Weights of a small GPT-style language model, trained from scratch on English Wikipedia.
Size: 15 layers, width 160, 4 heads of 32, 6.99M parameters.
Training: a variant of Muon for these matrices, 153M tokens.
MLP neurons of a small language model. Each row is named by its layer, matrix (up: input weights; down: output weights) and neuron, and shows model dimensions 16-143. Each number is 128 + 32 x the weight over its row's rms, rounded and kept within 0 to 255. Numbers have three digits each.
After each neuron's rows, "fires on" lists the tokens most often at its 100 highest values on Wikipedia text that the model never trained on.

L3.up347:102124078128121085187094159096099140134074126131100138130129085136183142139128125105119095081207180146069176110102164115160154106119108135124140145142072117119178194061155097171170193136173159111162072099134207080138160168086104103110132099150152116156096197063149126139098127138095139139151121092171125148171130141066131159112140147149109168127163110136165090098120132092128134100167
L3.down347:100136091131131088142107118102139119124091133182136113106143153095150135132118124186130161063062116115101130129064180122156113081064156162166116149097092112165105142112151154176178165128143193084120071132101132111145149154134114131089193096145113128157081071121114170142078142143086115127110099091133093090181111125111159130124164127140146224149097100154086126028193119097079083156173
fires on: "or", " St", " Cor", " Est", "-st", " st"

L11.up490:118177129172133100076140132097081150040106202094122176097130142109113090142109123140161186136150132172144142124135104089167123200172115131113157176155155145174110130093207093082142103138108115108162169173041117132104109182148109157115114129072116113121084148114097124134162130142108100105125093066187128098151100114080159152098164141137125101176116110136115067137152161096133134137135
L11.down490:124126093194149147075100108147116174100127151134185155129165125096088130114107126166152137116142148119196106155113197156151095148188070110095109106094139096218132158123104162091167085115078144105180149130105119136084112180096133174154098108170168150147103126142116148140085090139178101135081128144180130094079108069108137152115114111148138147177106154153105108083159133093154106154118
fires on: "H", " H", " Jr", ".C", " Mr"

L10.up54:126128134122174119149131118160110106149173131080175208121110075102127142076150092180118076040147159119123167161111131152135085128063073142108167130154145107121166128100144164035156102110155154127182086093077163156114144126195175207126107154152118165127136187096129132119140128125088159127098168153165104117133126167106118158066088101134133116180162151154129110102111091082103081159121
L10.down54:144147074131144136123155156139129155101095116109109120105115183104151159173168117126100074117173096150154088160133099102083119118126186056145159122178175108029127158139133142142161185179119198116140126145153092162103155132132142140124104118141067147125167175025115174149192159117148053111125117112156113088127162139127080111125065057075167111139124150102099132161094165111140127109178
fires on: " L", " |", "-", ";", " La", " la"

L10.up578:128077138136165184096127118129143132142143120139170131081163074107098105153164130077165142120144112137140140094053113159170144072173080089174108110195108119120094126137189100140141124125176100125118093175156132137140104180044179138101180143119093154109201078108117170143131122143144170153163101052127144131137107081048108165140126133105128134079163101161082133164130114132141067142149
L10.down578:181117164113131122097154167115107133174126138123100101100142124095106126128061174108158072132154055130136181141136168149105179164178090112134104115136140127156143126110126048162112104166112108158147095136103161135142147081139135135143128115171112157158190132192101142078101148138107144156165212164149088167080181096144121101127083131125130205130123172037056146130152141121132130128132
fires on: ",", "2", "8", " directed", "0", "1"

L3.up239:096153099165073136100137154149167146189155133116133143123147141152151121157164130141170157131131198072108141148118174115206084163043116154128046139159151178094140095133151137146135174109117136099105124070097135110134115153107087137144140109159073107160073114179129146133097169149120137108155100052153111131109116111146131090027117093130128149101097124115136140061129122145148155121158
L3.down239:163113177157117134096119121052185099111138189114107138079178103142113090158157117149109121193083163152130092179131114087126184138105144123152071096154145125127108099119137101181076123087171164103117161082138142173124186087107169087158087180123134165146109100154171134107128165126139140129191138158077135063121118156125089097147118120166123127076186152104131073111164127072099153087198
fires on: " round", " described", " to", " with", "===\n\n", " ===\n\n"

L10.up18:150124134188196151063127128103161159124097105120145128092140121142051137118154136121150082052137102141118114090131087124214117146138122137103177173150112075122122166128127106113141142141091137152155154139073158095168133171123150114131154137114108125140124106171114158142163126087100104139126176101170162099161120153137149052143094137161093120112151095118176127129098136149148088082085
L10.down18:141145100122136138112165093139107097098157176164113129150156209091131111087126092150104112121111142177150127145117102202107133170157124147123205177113133166113190132114133124143130120082091131149166094115104147110066153180131160126113120068114143137119094158073161167166126065168176121084079049080156083127111056143097110141087111144144137116144090147131090180142148143124109110140150
fires on: "H", " H", "-H", "n", " Wh"

L7.up22:127158129153111072108150081217129165114107134120124087139116141148148114140152156138116118129144130087111042129120157104161111064111139083171066145153069097119196148177073157122159158145156153065099123130119122113178162127059113133180153082107079088108149148151123099135129162115112115163133180127121123105153151150072162151100069114159158125137102135230137123133157063157181097135148
L7.down22:186133113137132101142144150170165170125151118069094165111114101117188133153106168034108151140164124127121155152167090090115078117115118208106078168070142107152152134153140174158133091139152161121176108123130096143145117112069148140118153042170083088131119136185148152141149157074103161062119112108103104155136143174100110134129178101181152090133143058112097132118124145131130120149159
fires on: ":", " of", ",", "2", " was"

L6.up433:119105141154127103110131166112098133168125168174121131140132135114177091078096114080153143002130171101096140132098159090167106147064068091189143118145184155090107154128129095151145180075133146071144063146147133113208128065116134112148124122082165131155181187134136134097101132132150076162129131127148141128157161154123127112165154140126119140141145129083148125135057110107119118120136
L6.down433:083147144108163160126175176053087156146149131160119104126080120085122111095119168146159077122137120127159131095096192125087122149104129145178138168131200165109108143162160057176039207127097073111165164145129117118167113047100087143089129151120146131134155156127120148130116064162115124136137088147160143136119126141087126050169131239142136112152151149135142125131060137081098117084087
fires on: " an"

L3.up551:134130138150130183121101164103114137123128140110118201147126194193141087134096128125075146100142166171112193067166114133101153085157165113160073148126136095100181106111090167133047129132091121170147144157118187099103147121169103161109160113114119185076140118183147093128102085113106123134103189096115064151094152133114111127158112080113095181137145103121084101127150150079124125116093
L3.down551:095168143067141118146112108120105141134075170073091077131133148116141125079127126112151089066118122156108141166159144127131129135098145100139088147143142123107100119153118154123066096111141148123129224185135140140137135120142155128160178157163172135109124084144100111082133168115182113105142201145136138108093186123154082152144074098064070168178077140099096153118144081097192105136209
fires on: "°", "′", "^{", " $", " Nor"

L5.up220:185122118156141155132102168207200139079084105159145102188076122130091102107124108090173143135161156150161043049131148068090049116141130114165087102089137151112102181156132133120098096144120145091124143117138132149148137135124095155106170067087123113121154096113129050146103119176111087131111141130130090147142185147119114135122101132142124136142122172107188115069113127190161176183103
L5.down220:137087137098069141132164094086112118148168166125123129112112136156188140085112204136112133136138110084131145133117117187144094131128135163137150119175150114114123166131153150129094134097158198098083123129086112147128109150142047122089072190131156120150124145181116121129166169132108093098120146132108153143197123132069139175133136153124141137023088108153062095068108108067153177129119
fires on: " ", " artist", "(s", " producer", " actress"

L11.up489:169184103138159135140162176195239094184125124098186169149123134098143124108124123114093112085095139091107084128162157097146125071091115159132139131122176121133149136161126153101177131130164096120059125195156117106162118167063206157148136111105074146116105128096042117089159146138127120122144047124109117175132170142182164116134102128165134075110132109147143105140065128117107136120125
L11.down489:053087140169126091132097155127117147089174102132086068108129133108110128183131122144131083177133118126141091145113098122143159125096144111099142170114090118162064132126153122128073128124159157105163074068112127137106127136153101065142166040148170081141167157110136179229113135113148129138106116156116136148159141114121090155100181167108139149130103131148119149114131081160168046140179
fires on: ",", ":", " of", "ste", "en", " group"

L6.up458:147162108115114194154130165124169095146138150150125122144150164163147127089149084153115151156190084093190142122075099102125133171092093135070070055138178103104141194139068159106102090152133158077122133126071082111175126153138167157127142136120138151118130070103091122132077170154146100051172095092123063093121187132159094083126068152108130091129145130124142118139068134154111136098116
L6.down458:177147089126073126126139126113081121136156161145057128140165126151171137127120169115136137179132094128156123152111095145124129127148150190132147163159219172159111148139168131129149116120077130130125129123155081078139109076107072120167159102116116072151042134140208135132131085121138177113209107102086133153125093112110136156094209121079129100131117186114123108166110076108158152109151
fires on: " G", " of", "G", ":", " as"

L5.up481:167067159122097150157114117122177108140123154096126170133168104125139108125069074151101113146164119149103048170187128154093090130101097132121079090093077121134147155049094122142179070187088184137127170082163159165087129118166152123074120164133099146117144104093126141112151107157171134211170144093105079104090129105147139141118118115144145092162107099153128138151196162187131104117132
L5.down481:133050114138089127151110155138157105105139100150163059145166149133079083103138116207076149119169134189116121138126134101137136111082159107145148151087108132135111128099196090163146159146106079108154133140111162106103115159236132080159148099122154151087102148166146101159125094139100115182075171084096102171140107136123163132103130153167085166146080097122096182179150122148161091105111
fires on: ")", " (", "\""

L6.up623:155117092080083126126098143127107127117108116126163097179146051074171056098136140103102074063167178143099126130114167134131074123166135184142155139109146111203154119051079118110115189114143204102135147179120126151112114194100155114083164129070152102144152188115146132176166128182116122144174140111108139140150105101116126128137122085127078121138121123096124106117077097080233124129133
L6.down623:089143131140109063129111114136095152096115169155095148175129126101125149127114097202145140098083116210120094121078131126101138097121139151161132145121112111128151129081180130204174144084134115145093110067138198098121104191108108111113110140138108076129201055147136208161137119136134172142104156112126160090152075144153118149178161087086144108128143128124153144033177073131188069090152
fires on: " to", " may", " would"

L3.up117:111157137137105165177096145140168168183169135143218131089091149100121126103129124135082020115163157113131177158110094151184127153112109151112156148058074120153161117091147096150145128089120107113091145135150152152153132169141170151120142053071167139107101097131173105128130072138130155157164200132080133110130127173175089134101131130090084101182086161098123105092113086137111122122158
L3.down117:094104123136089184144069185097113119133157121133121077183162163098139245161108115161092096136111131174143128153133133164152136197090088145175176122049133137149114107130136093159152126101125186155076182109176122118118111106101170093155161122187117072116115101133148085086105113173163125109135137077132095122135120151144137161156121130115131118168072129139076144071116119157159086151114
fires on: " on", " On", " there", "On", " There"

L11.up573:141137149141138096080137149132118120096094133191078112124126144107172092074108126189145083055130144164124169156120127101106082173152112144174120108145152182080134183217140008140137181141167161124173133135106133096134110157173105137121112162129162122144120157113107153106125113126144127136157105108179149155147182145121101067177136168141083151115128117149135088118061154105104097140126
L11.down573:123135118138114116139085100110152120084091109134112122067128114210159167114066154095178121102139097132116174169106115064134102166163107084172127137154168119139155160230137099127126181110152130164162149122138125130156085113121102097108180127161152187108093132129118128107087141164123123140129112142173130152200070125080142090162096181101195149136112142140079160149067185055126069111178
fires on: " an", "An"

L4.up436:151140103150109067133063046128165064144106129186156178114175104166095173099195135137154146158208167153138133156159157133130176105080145138122118163182107149140147082095137124097217130054117127163113124126136129161190146093118126111157140088113083143126119110150193122120150117148112078095091124157076165090097156106066112122118123152146162119165121097117086113168073084084139177114141
L4.down436:110142173149152106172120095145129153151121158105099177113142129163134148122130150076195148150158128131123085116122124175108120102188095103153101129121110136108119064069103114102180174125139165149090116084153147143146148157106133148176096138081167153166124155141112134129146131185070154095057101104092203107067157120073174169136084128171090091121114039155124079132131176122146145127124
fires on: " She", " she", " j", " le", " The"

L3.up92:099204098129114124139097094193184159131133084079157113161160158140152072185107098132134168142123197122160102114122122120143165051120129122114085054165103099142157180168128135169114165131139141145120119174075102184137119162120108121138109055099121121116139102140133084140130100170137104169153107120117160071181114108168096154141062094080145106111168131097128132142065126098174092200129
L3.down92:065173063126160147109158102143121161108118099169084115164120164120198125153134155135150134106089156118124084040090116190154176148137117165174068069108146142099134122128140177142154088100198118155155068170100099141171125146151152148158077133145137120123124119137097133145164139156122138177153093088119176074171131138156128165074054077113157094049135132056138140179080109088176123151086
fires on: " =\n\n", "\n\n", ")\n\n"

L6.up358:148073207104095162161197124129127135118126198129116143153144130210172129110179102106124128057081155128207058142144082131117062123076116104092105163105132131125131136113096076143110126120159143139111097129116163088156160104129170172149151159130098116165127114139089076131093138147150125141091120191126116124120154115170135104136113140119189078170112114111154133117083135153150142056112
L6.down358:076180086185139070134150081147129128152116163130143185153079106196161134126156108127134096130161083102143145172140125128118095157134089091132111131116101118120112113100108142163121119169117115057182114158175184160095141215104144116111134135148091103117071123111178153194178138149082150128178201138115088092106159151124084135146099141130109129140089135099130126095141164159145081096118
fires on: " |", " of", "ü", "ou", ":", "nd"

L4.up453:129187106136113106118170161140111082134089164079120137147093107096125108124117120152166075119139191139096155157109115181122118137063088179131144181091088093125197180101126095150156171151178157117096126120158065079123131137159158168105098098100113141139071124137149162087078111153113134177184182162111122158051159129129121107132130135106076113128139093154108157141108114122147087222151
L4.down453:082138128133157101123085184103137131169133139162130102137150165056145174124131061180147155151111104168109128115130120139157115161097179129128164162067114145164132141199072164174126122091072168124088197072142111186145164099098131088150153152137127121102119114095109161120085079107155166135080105140116133041117101144120147171065143126134150090154099161152078149140140096108143074166179
fires on: " on", " for", " On", " as"

L11.up454:142082142144125078091162174144120124146123169170104140110133175105124049048112146101149142090177105153134150065147149131090090144087111069127138159129138192114149099120100093168110178090106117150116141171087143059137156110174079184121151176112229182134092149083161125154161095149150164152137084098165150152146120115131086142172109181114108134144122117097121145149132159064130151074115
L11.down454:081143066086112137131078128111137167142174063109169156047106142110227135099093156091098105155128153101061150186113157126105093114130118082158113138124143087108073154146155148159126176112116087163145126133139126120141129102087147093128206150137204133125173103062085123158162175200126092128091149129138176128167124103083113138146026198149149099166108095130110140153178157124126108117100
fires on: " an", " An", "n", "An"

L3.up166:143210117148130120129173173189121110089140066168124078124147172113177120070108103141181131138092136134127176088139084190141168107118111107131103119165131143118144167157148109174143119184171158126120158104108066086137106200099163174153085069113164166120164135130139144094114118170147103158156118155160100127171152121150115176160169153047109116137112120087147141086086117125115132125072
L3.down166:126169101112160151138119122125132204072119113194076157150159160124199203083097114157164135128076087152140145117118074087125115123138164101136124103135175094072129130136169157172111114135146147198150144083070151113138136188127111124153141137141213142094072130169133207114085103122078109151142093145107159145153117123104126150133130172071163123099071097075149143165065154130128157117083
fires on: " an", " =\n\n", "=", " \"", " Best", "\n\n"

L5.up315:135156179124136116158153149091149129193180134160198171132137103110095125106158095078139099075127169146101118130124077185157111164096115121106080138087143161137109125136086151125150108163119135092172153152075117123143179104173094183128170106106155173105105124134113153064146113149138120075129116128103081126142186114144126138132192136132129099070141068107164123151072175143160232099112
L5.down315:065154143142135128145131143187082116106054111154097143206107101116111103103181090156139113212090096098111135180172145114141092129159098129142150122085130127076104133116114112162216090096177100095112096075136123072137152174125099129171194109087162110178112134143121113178097147149167100187076147140099115109169126117112114113049150140148085125140066173096129121114147112113150103106109
fires on: " ", " of", ":", " in"

L8.up573:119125146141076191088132138150138124144087080132142114110104191122186075129173071151085106134117134146171141172080141144155108177100110123090100091147178112121118125131099108216179149157103170172136168082115102078119110106116145105146145089092036121154095143113158155080130089043111111109166114094175148116170140152137115169063130131165119154116155112199146147178104109158155105121131
L8.down573:191061070138167153124158118155117148124138163092098102129115145130097126181103192142136158032151118155136106095132147158118119137107102080158145083159119124151148074133148108133084110075174120078162086095181091161148148069151122172100060120185103155078131125125113154090142182136162125080101093206160099142111201131092174102141144108125148102145125185096113147098108145136120144095143
fires on: " to", " with", " from", " while", " tells"

L6.up235:138144098144105103114078137099173098116199135085170118124117099115204154091162110076110096129150145136183130148144144112146157087156129124095138150137153142134100049126082088079160144130119149112126129138162144181156119070130095132208150155104121122112118120107215145120185138096141194140106121089064152160076109156104063115094074104104143125216121126115127102157091125110172131154166
L6.down235:072094173153138137149161085146108114161121153116109154095133127169150137099112082117141102127146121152082146153109129139181146068154074126105115149136162107099087108089137119143115064135121114144096160128102161153131193130131097184082161179153119143160147121106139129161076185142132150121110140141109120096107035078109101144125066166129162177083137147202161095144143122127179066141087
fires on: "1", "2", "0", " of", "3", "4"

L4.up409:155084118133158149192188142077132122146187140098138184105135111119155110139103137112101099046162199162106137115148129118149129160154090141136146147115110125117093138116097130140131133172106113147160121129079112101153195154122156128110152133091192178135149087107107126078123146148163118147128193133135140109091197125161173138155057112144134072173077141145085141076142088166102111086121
L4.down409:077141139220090146147074153115091173151113154159075146173192125190134120113062093136111129114084146149115186147120160163158084132101107116156116131077145129160192149119153082117142081096156082144154099133138208103138128147142090106103167117156176147054103172138124098107131112147147130162134172061122151105099127191115128127112092119110127098159152138122130122165163147124124140106126
fires on: ":", " |", " in", " e", " on"

L11.up311:192113134152133115098127132148186121117100098095154132104155152141159105116173148110116106070161123137157152087156109169101125100152055144116139172187137180173130105075121135071087091098138170120153101161153202122116094123143127124081146188134088120116133114128130090075169163120087124091146129073114107108105122108100106156153061097107142172125126135118136079128076122118161150121129
L11.down311:106128153103113133070110076146123131106165134116065072126160143164146164184144126127110141177149122099106108183119160115154217145081121119092154171116049132159079081155148155143090130131217109187129158093131056153099162114124084122106102129070143122103118161125118205148073183103140092097168148139125154116151131161125130129116149126180148127137135156147129088110163144109114140087114
fires on: " ", " the", "2", "1"

L8.up352:110068178086104165148194152182119097132093129150106153062204110170152130128169143110165121071103179153130179086110103104145085105172132121125113146141101093189144125095122114144099199192134150139117137126147130064165183084161102146167126139160127094146067113142098103146146165069110077158137121118125162129139088144097103168100053113103054137172123160160136125121165129096103150084194
L8.down352:138151137152179081167130105120090127117084140103138118130085139135187110115095219133111096149135106079121216182122136131115102145121150167106088192127124110095093160101122155110137075123138144114154087102129151154108127219074141105116113193134091136052186135103111134141100184170132157067112118094127152133091146088117076107098163142186169179149133136132092116118119171122089117208139
fires on: " |", " of", ".", "er", "0"

L11.up388:140133163150144136061105109121099175089094077145148106113168113102119135120196092118130166112184147101142072132077089079088163123125145094108110099139106127043132154174140158124122119098163210139118074101119173149071192172130138160148129220112122187162179065116148103137131136158151080087148118135185122108134133130114142123115055125109099106106108140124099134120128149099162121099157
L11.down388:093112136124150102126147101155158089106129106162118136119191103174108092116135168118142166130073149054114123182178128120087135131159178134125151152156147178147112114116161044140159125189110099105147104154095134179166137081169126200111145128138168126149201123125128115109115088106145129237135138139144079174072149120084121175124059191124112170117112089101140069107119133113151152133134
fires on: ",", "–", "2", " United", " |"

L8.up234:132139096129096156113112138130138087153152120108106100140133117124138105169171108145126113131202112127100126122159149102109151102109143151191066156122148119130129077085105059135174143135111069157086144141111106170134177147164070173121160121109158117075115154041138103135144177110112152094167063124127110167144118095143116166124070077082096160133117129185066119175148114159153132214071
L8.down234:086085109108158153117104172140169144138151135108168116109104151130114076063127167103117203184117102131113155149134114141148108126083103166194115125120114139186191118065072152089134146119112118066166146087054144165112063104139152104090143131144141119071188090115094121086142126089144165145110173166101129090136117133179161067128125124133136146124144124074158097123188136098128117138146
fires on: ",", "0", "1", ")", "2", "3"

L3.up639:115134138141107144143096199148173093194132100080097135166153138177163130114108091098167126070097157130072164126104072171120102142092107129118089156171132142125180188125095093088117088055161118135129097153149148199097174148161122124108111126122176109140169109183165143146139096094127108136127134150141115074119126185120084109114103090175103188118188106090132090143103134091149096185166
L3.down639:150160144095172135146117166129153071169142109149142080156154123216139048164089104099157119084083162166094117129118112171131095173092126100110100130121130113151116144104184119109117118097098119148147118191141147154141131119130086084123134148131142174106125090173173109095139096119083139093154134156163093120119088176092065102141197052187127093141135126094106077148120101113115137159146
fires on: "°", "′", "{", "ilation", " place", " (°"

L10.up55:110155118067132127101072097110108136146140123152150122171157107083130035093170111114143119061120161123114179102158127072110112191177169149124131139127085107133139090086088129169117149117120153126166139148097140072120090198114195130057146142140043165197143077084067177095190092113130113120141128122127179124109153166140104125152098093067157145212154135132144131137129117102167095148106
L10.down55:123155119129115118109116137178065121136097115147071084186179086135141121133152095162133171109134136130154133090138126161097131148157121101142097166144091135162171125135130064154112117094098122110079136076127134110108095184144112149124060087141111139133166109168119162158185187154169183139098177165166178060171129115175112126157135113082096105129119129100121172107135025144134076120205
fires on: " to"

L6.up256:147153199106096148137165156154098117137113173073123112101128087184130161131137145195121160073101178158069133061148091129100164091104130086113083154144094122117091166114167096199189200170178119123098077143139135096151114125104105147166093092106112114197122141141090105109079118129086050125165166109095123106160147153068153149106128143097145104074093107140120118187106140159100139089114
L6.down256:050164115107135135133120131110103153140118143137131130155098141124119157131121109147137115130120169139108103184121075139110111189186103126123073162127137131141106117027071125151201130123154113140148083159099139122122111149061175141094126120196116081089095156130076100163093172169112169110109135121163140122180139116160148113145122174168249146195151122078042122148151102129084140115168
fires on: " of", " |"

L4.up313:119208055101148110145151079161110150179123069090124134141139127164125104162105112118146143103147135139165130105138101151108139095102125165149112074206075107151117166167151147147086182142133159177138126159114110133154100159144126128184053091096146111152130118129129079183163066148183112201174101114143136114132144104140150157085121057115168080134143163093122129110055116113166093176154
L4.down313:099194090110190154105148112133086177136132101152119169158093150159195114144115119146136142107060118130149097085106094184120147160115137148168121036126115134102115126136161154164114095135193143144154064127111118146140158125138119110190100130147146085131110160147126120107205152166119103134148066068127154104170132121161132143051056092112166062081115152064153127172077072110161072156094
fires on: " =\n\n", "\n\n", "==\n", ")\n\n"

L10.up51:134098164135166150153120102151095124114154124116131139118121095084117100029158147171104105116153093145154119115094123151135122164093092064063141151134145151084109114117121092096139076127162088125089124159147122100159104206139150152131087191217171080122174163075174116084172082125082144102134158128175095175150154138155065151107148126206110163110152102188125157141105147111151083127110
L10.down51:152068088104122102200111152058141118154163148096213087131122148116125179135088097082096117088126212102124106148148137084129128133117168161063108124144148190153105096196141166124137166128090130151111137118149133095143136089111099046124090074111101063175104153148114123124156140081193144092081126165114142098142108142144162111082094165132087132127081143118145147192178161151134097091160
fires on: ",", " ", ";", " but", " |", "."

L5.up5:167149122140085101125109115099170122121122183142154127163059122129138128056117093150144078174185162116164173121165118170122128035131096142140147144181137103157153155073119130112110142112168127146169152123144141065129114188135077188188133089111145114138135097133093173139130104136133126119137121129136115059126125130058049152123154105152144093116136123149140109176116099141108103116087
L5.down5:149146141089106155105144091106091155174102163071138140167163137161191137143144154163108077109133079151090077084089134177123107153144117086118127096176137135159152121070192107150177110080116136142169118100189103123097089126057131138110111162124138117155121161130126142083124181149142118195121117121164101061100127129101174136053113124158113069126107063155089141186073180157117183087164
fires on: " she", "h", " Sh", " She", "Sh", " he"

L5.up29:161105118118187098179123074174155123137118144067113128148135121096068109098127060095014124141138064194129176101145070154147134112072108126141178122147172114141133138129197178061148095113138131085121120150114166146153131162186115122111138116113129154070182096152138157126091134138086158176151183123116109167180080145142105153138118139106172145132127115110106082096184126113087130139156
L5.down29:135173129098195117083154174102125099119125162121081117171067109129026128189147092150188150051151138116133170098088103105097140100106121155163140141134114115150131135062095163103135127194123172125108185065063103103142177111116171098120087134160096145119098157140126150140127156121206108087123093138143110102129095158109134137158159103147149142080120152128117109148134177148133144047125
fires on: " H", " W", "-", " L", " K", " en"

L5.up255:116111088122103120192121102092163107136169118072129092094173107112079147149051101144068151118155103191087092143216095167154070149075121204127103125112134131126108103082095090153133135143122144179094127136135140121147144137082165165102154198094145094088116147045148094128095136135156158118174075113153130157133149116118097185136126093176098140134121135129062101203150147130140106171130
L5.down255:107064118120195160137102143080140162165126151155127135142094091144093141067079149134064108195076107148160113161076133120074111111149144182165103123129157162121148155068158086127145132168067131154168154109106125080125161101127116100078146080158136103065103136074164128142130150191124117157184133163119173137109201121185115124169098112120102093134123129142153127152167121069160137069095
fires on: ",", " (", ")", "born"

L8.up286:125145087122142143104166104156132162107095083140081141182143151095130150081150112156149148084112170194117110167122124147139122112127142124161093160118149144103097117130102128177203135140169066096127123155205057104115182156084054136194078083113054174170136100139143147148141107205109105169057147132085101148057153137094125104081093098131109115124044128136152154157108131126148121142142
L8.down286:150147116148117110155120053142103181159147090069110061152125122136122121142119160143087114124128174134104243126196116077064135135131129099136114148083085156187149174116145123116142151100160144101117158153144146136195124144115113095130072169127136117127156114135145118122092109120139148136112082160077129104148139120130079155095110120096181095111134164145144152148138108116174132172102
fires on: " of", "2", "3", "0", "ets", "5"

L8.up494:133117106110141146161121069168159132143171063142111154121127119181139131068145092067122132097142160119168139183143173142188125158165121209141114098150122161140138099132106142114150140095106169155149100165172098033114118128124141135087137121117062138114095165125142066125109160143151151130118086136141109174094163138135130195125038115133184062167122096145086098099128115136162153052137
L8.down494:127106127182112076146141104110110131122097148113081137132094116129086115138153137113111138073121151083098159073123115173085118152143140169127072128129132174153176116112121130096170145154118091142160085120129137170153150169070117091080140134089083128133067160132172114161129147139171101156181154119133155208088153187109177103058069134124099156130128144122110092144095150152105140098138
fires on: " |", ":"

L10.up313:127156130144152114111137139153164163108159174124138112115128163112120116054068154172142087129149097137202159109083141103130128167108088079171085138133131130063135122159125112114085135124145098098134126145139130138210139105064066112122089154095124154196110202109125106084164168170137092153156087103224172129161157125152099145078077202098093161110124114112152112137145088080102132164134
L10.down313:140121091076126141107126077155150115126107143103132144086226134127147090134169128115174122138146108145141097116140145149113139189164100141142141188033112114101100113123172093093087157078103147110144143114194117095124124096146111093120173223145160153196094076165153147134148022176105109169121103122142159136162104169100158088115131185165153092137120100168081098128124118141137110107152
fires on: " an", " Total"

L6.up404:158128186104162146176157107153169079136092155140067129100116129019080122138170145116098091144135074115136113200163128199105081097110189162096118085153120132107144134170088115181147134131122116163112164123183116131106161129134075145103127204122079083052142109076108100147090064122174162142134122115113161107090127137092157189122176125185079141135112118146117113182141165131138112166140
L6.down404:156058133121176131141161165126134042133103125150134129126134132101162102138077082125053091147109123162127168167143135188091040122119127185142115136143143111134177119075119134163091154164051154145162080147112202106107141186123045129121139150095130148062119123116109099122157153171167173145139133108088122119151083087091146147127155142208080107130120108096065103163176121145147119147138
fires on: " ", " (", "born", "8", "9", " is"

L3.up293:103132153116127128094164137131121141124133127163083089171160152106125122063103126119153145098119156097139204091087151120123124154114139132181118088140196110144177110151133122178073157140102170134116093124139122118188126179123092142133084095051122164090118130195113117070140134075106156193159139109145163160111123108147059119193161117109111110143116153115141099144102116044140127115147
L3.down293:144144138132181166107153164098119148145113105126154109135126110132102093069079097122145123078111115154103161133072139084091129131127125089167080114173158185126132151194164085131125152133166111144100161093108116145174130119087080115087185147114220155125081163137093129075112105181133088194135153106148152142093127154125134090163078149120126100112129108166195137104070182063116148085090
fires on: " an", " An"

L8.up557:124089096134133133134128132130104082133157153116124115121142104151150089059139129131099095092135118125141168077085137114104082117121112105092110142144230192152136142111123128095152170132151102075088139156159216158144181123159125114125141116071136188122118098151200142072149154183098131128090147130055135123201158152112127182166117087097118136184112161112132092153054171062127147101152
L8.down557:092082155109117121091079079116159130051112098129109191145164134120128128085096146149107160114100172147102114126191102122125083070111111167165145113148067120161135175041131152140135105106148102177127143163115126141117142162189102135123135156138133181119155064139109140132126114216160118142135104105063133107116157139114103113141124124144129149124105155163077099131210155151112109130035
fires on: " ", ":", "2", "1", "7"

L5.up402:110211136152132135158154136081204106141117163138151147109095138152126155099068127150137090088151115140105123132097119101207082103147164128125106166145098069118083124092140120114172100156113155116104104103137110129104138148141070135113109133137108121145183168197060094117106140192152155036145094161148155140132161118161102069127090168135137120125156063159169081066093140148111094167102
L5.down402:075110112178120135140160183125190152110119084139175147115112142103104181127063142100182127180090140108155154128097146154171163153093133093140143159131107121128111069162125158115132111101132153164122112101099051180086126152101149131134199123162135060100168108136122216132097121138061172123109174107110111108159126174100113111095126165141118164124127094167048065073122078101145064116159
fires on: " that", " single", " video", " film", " book", "-"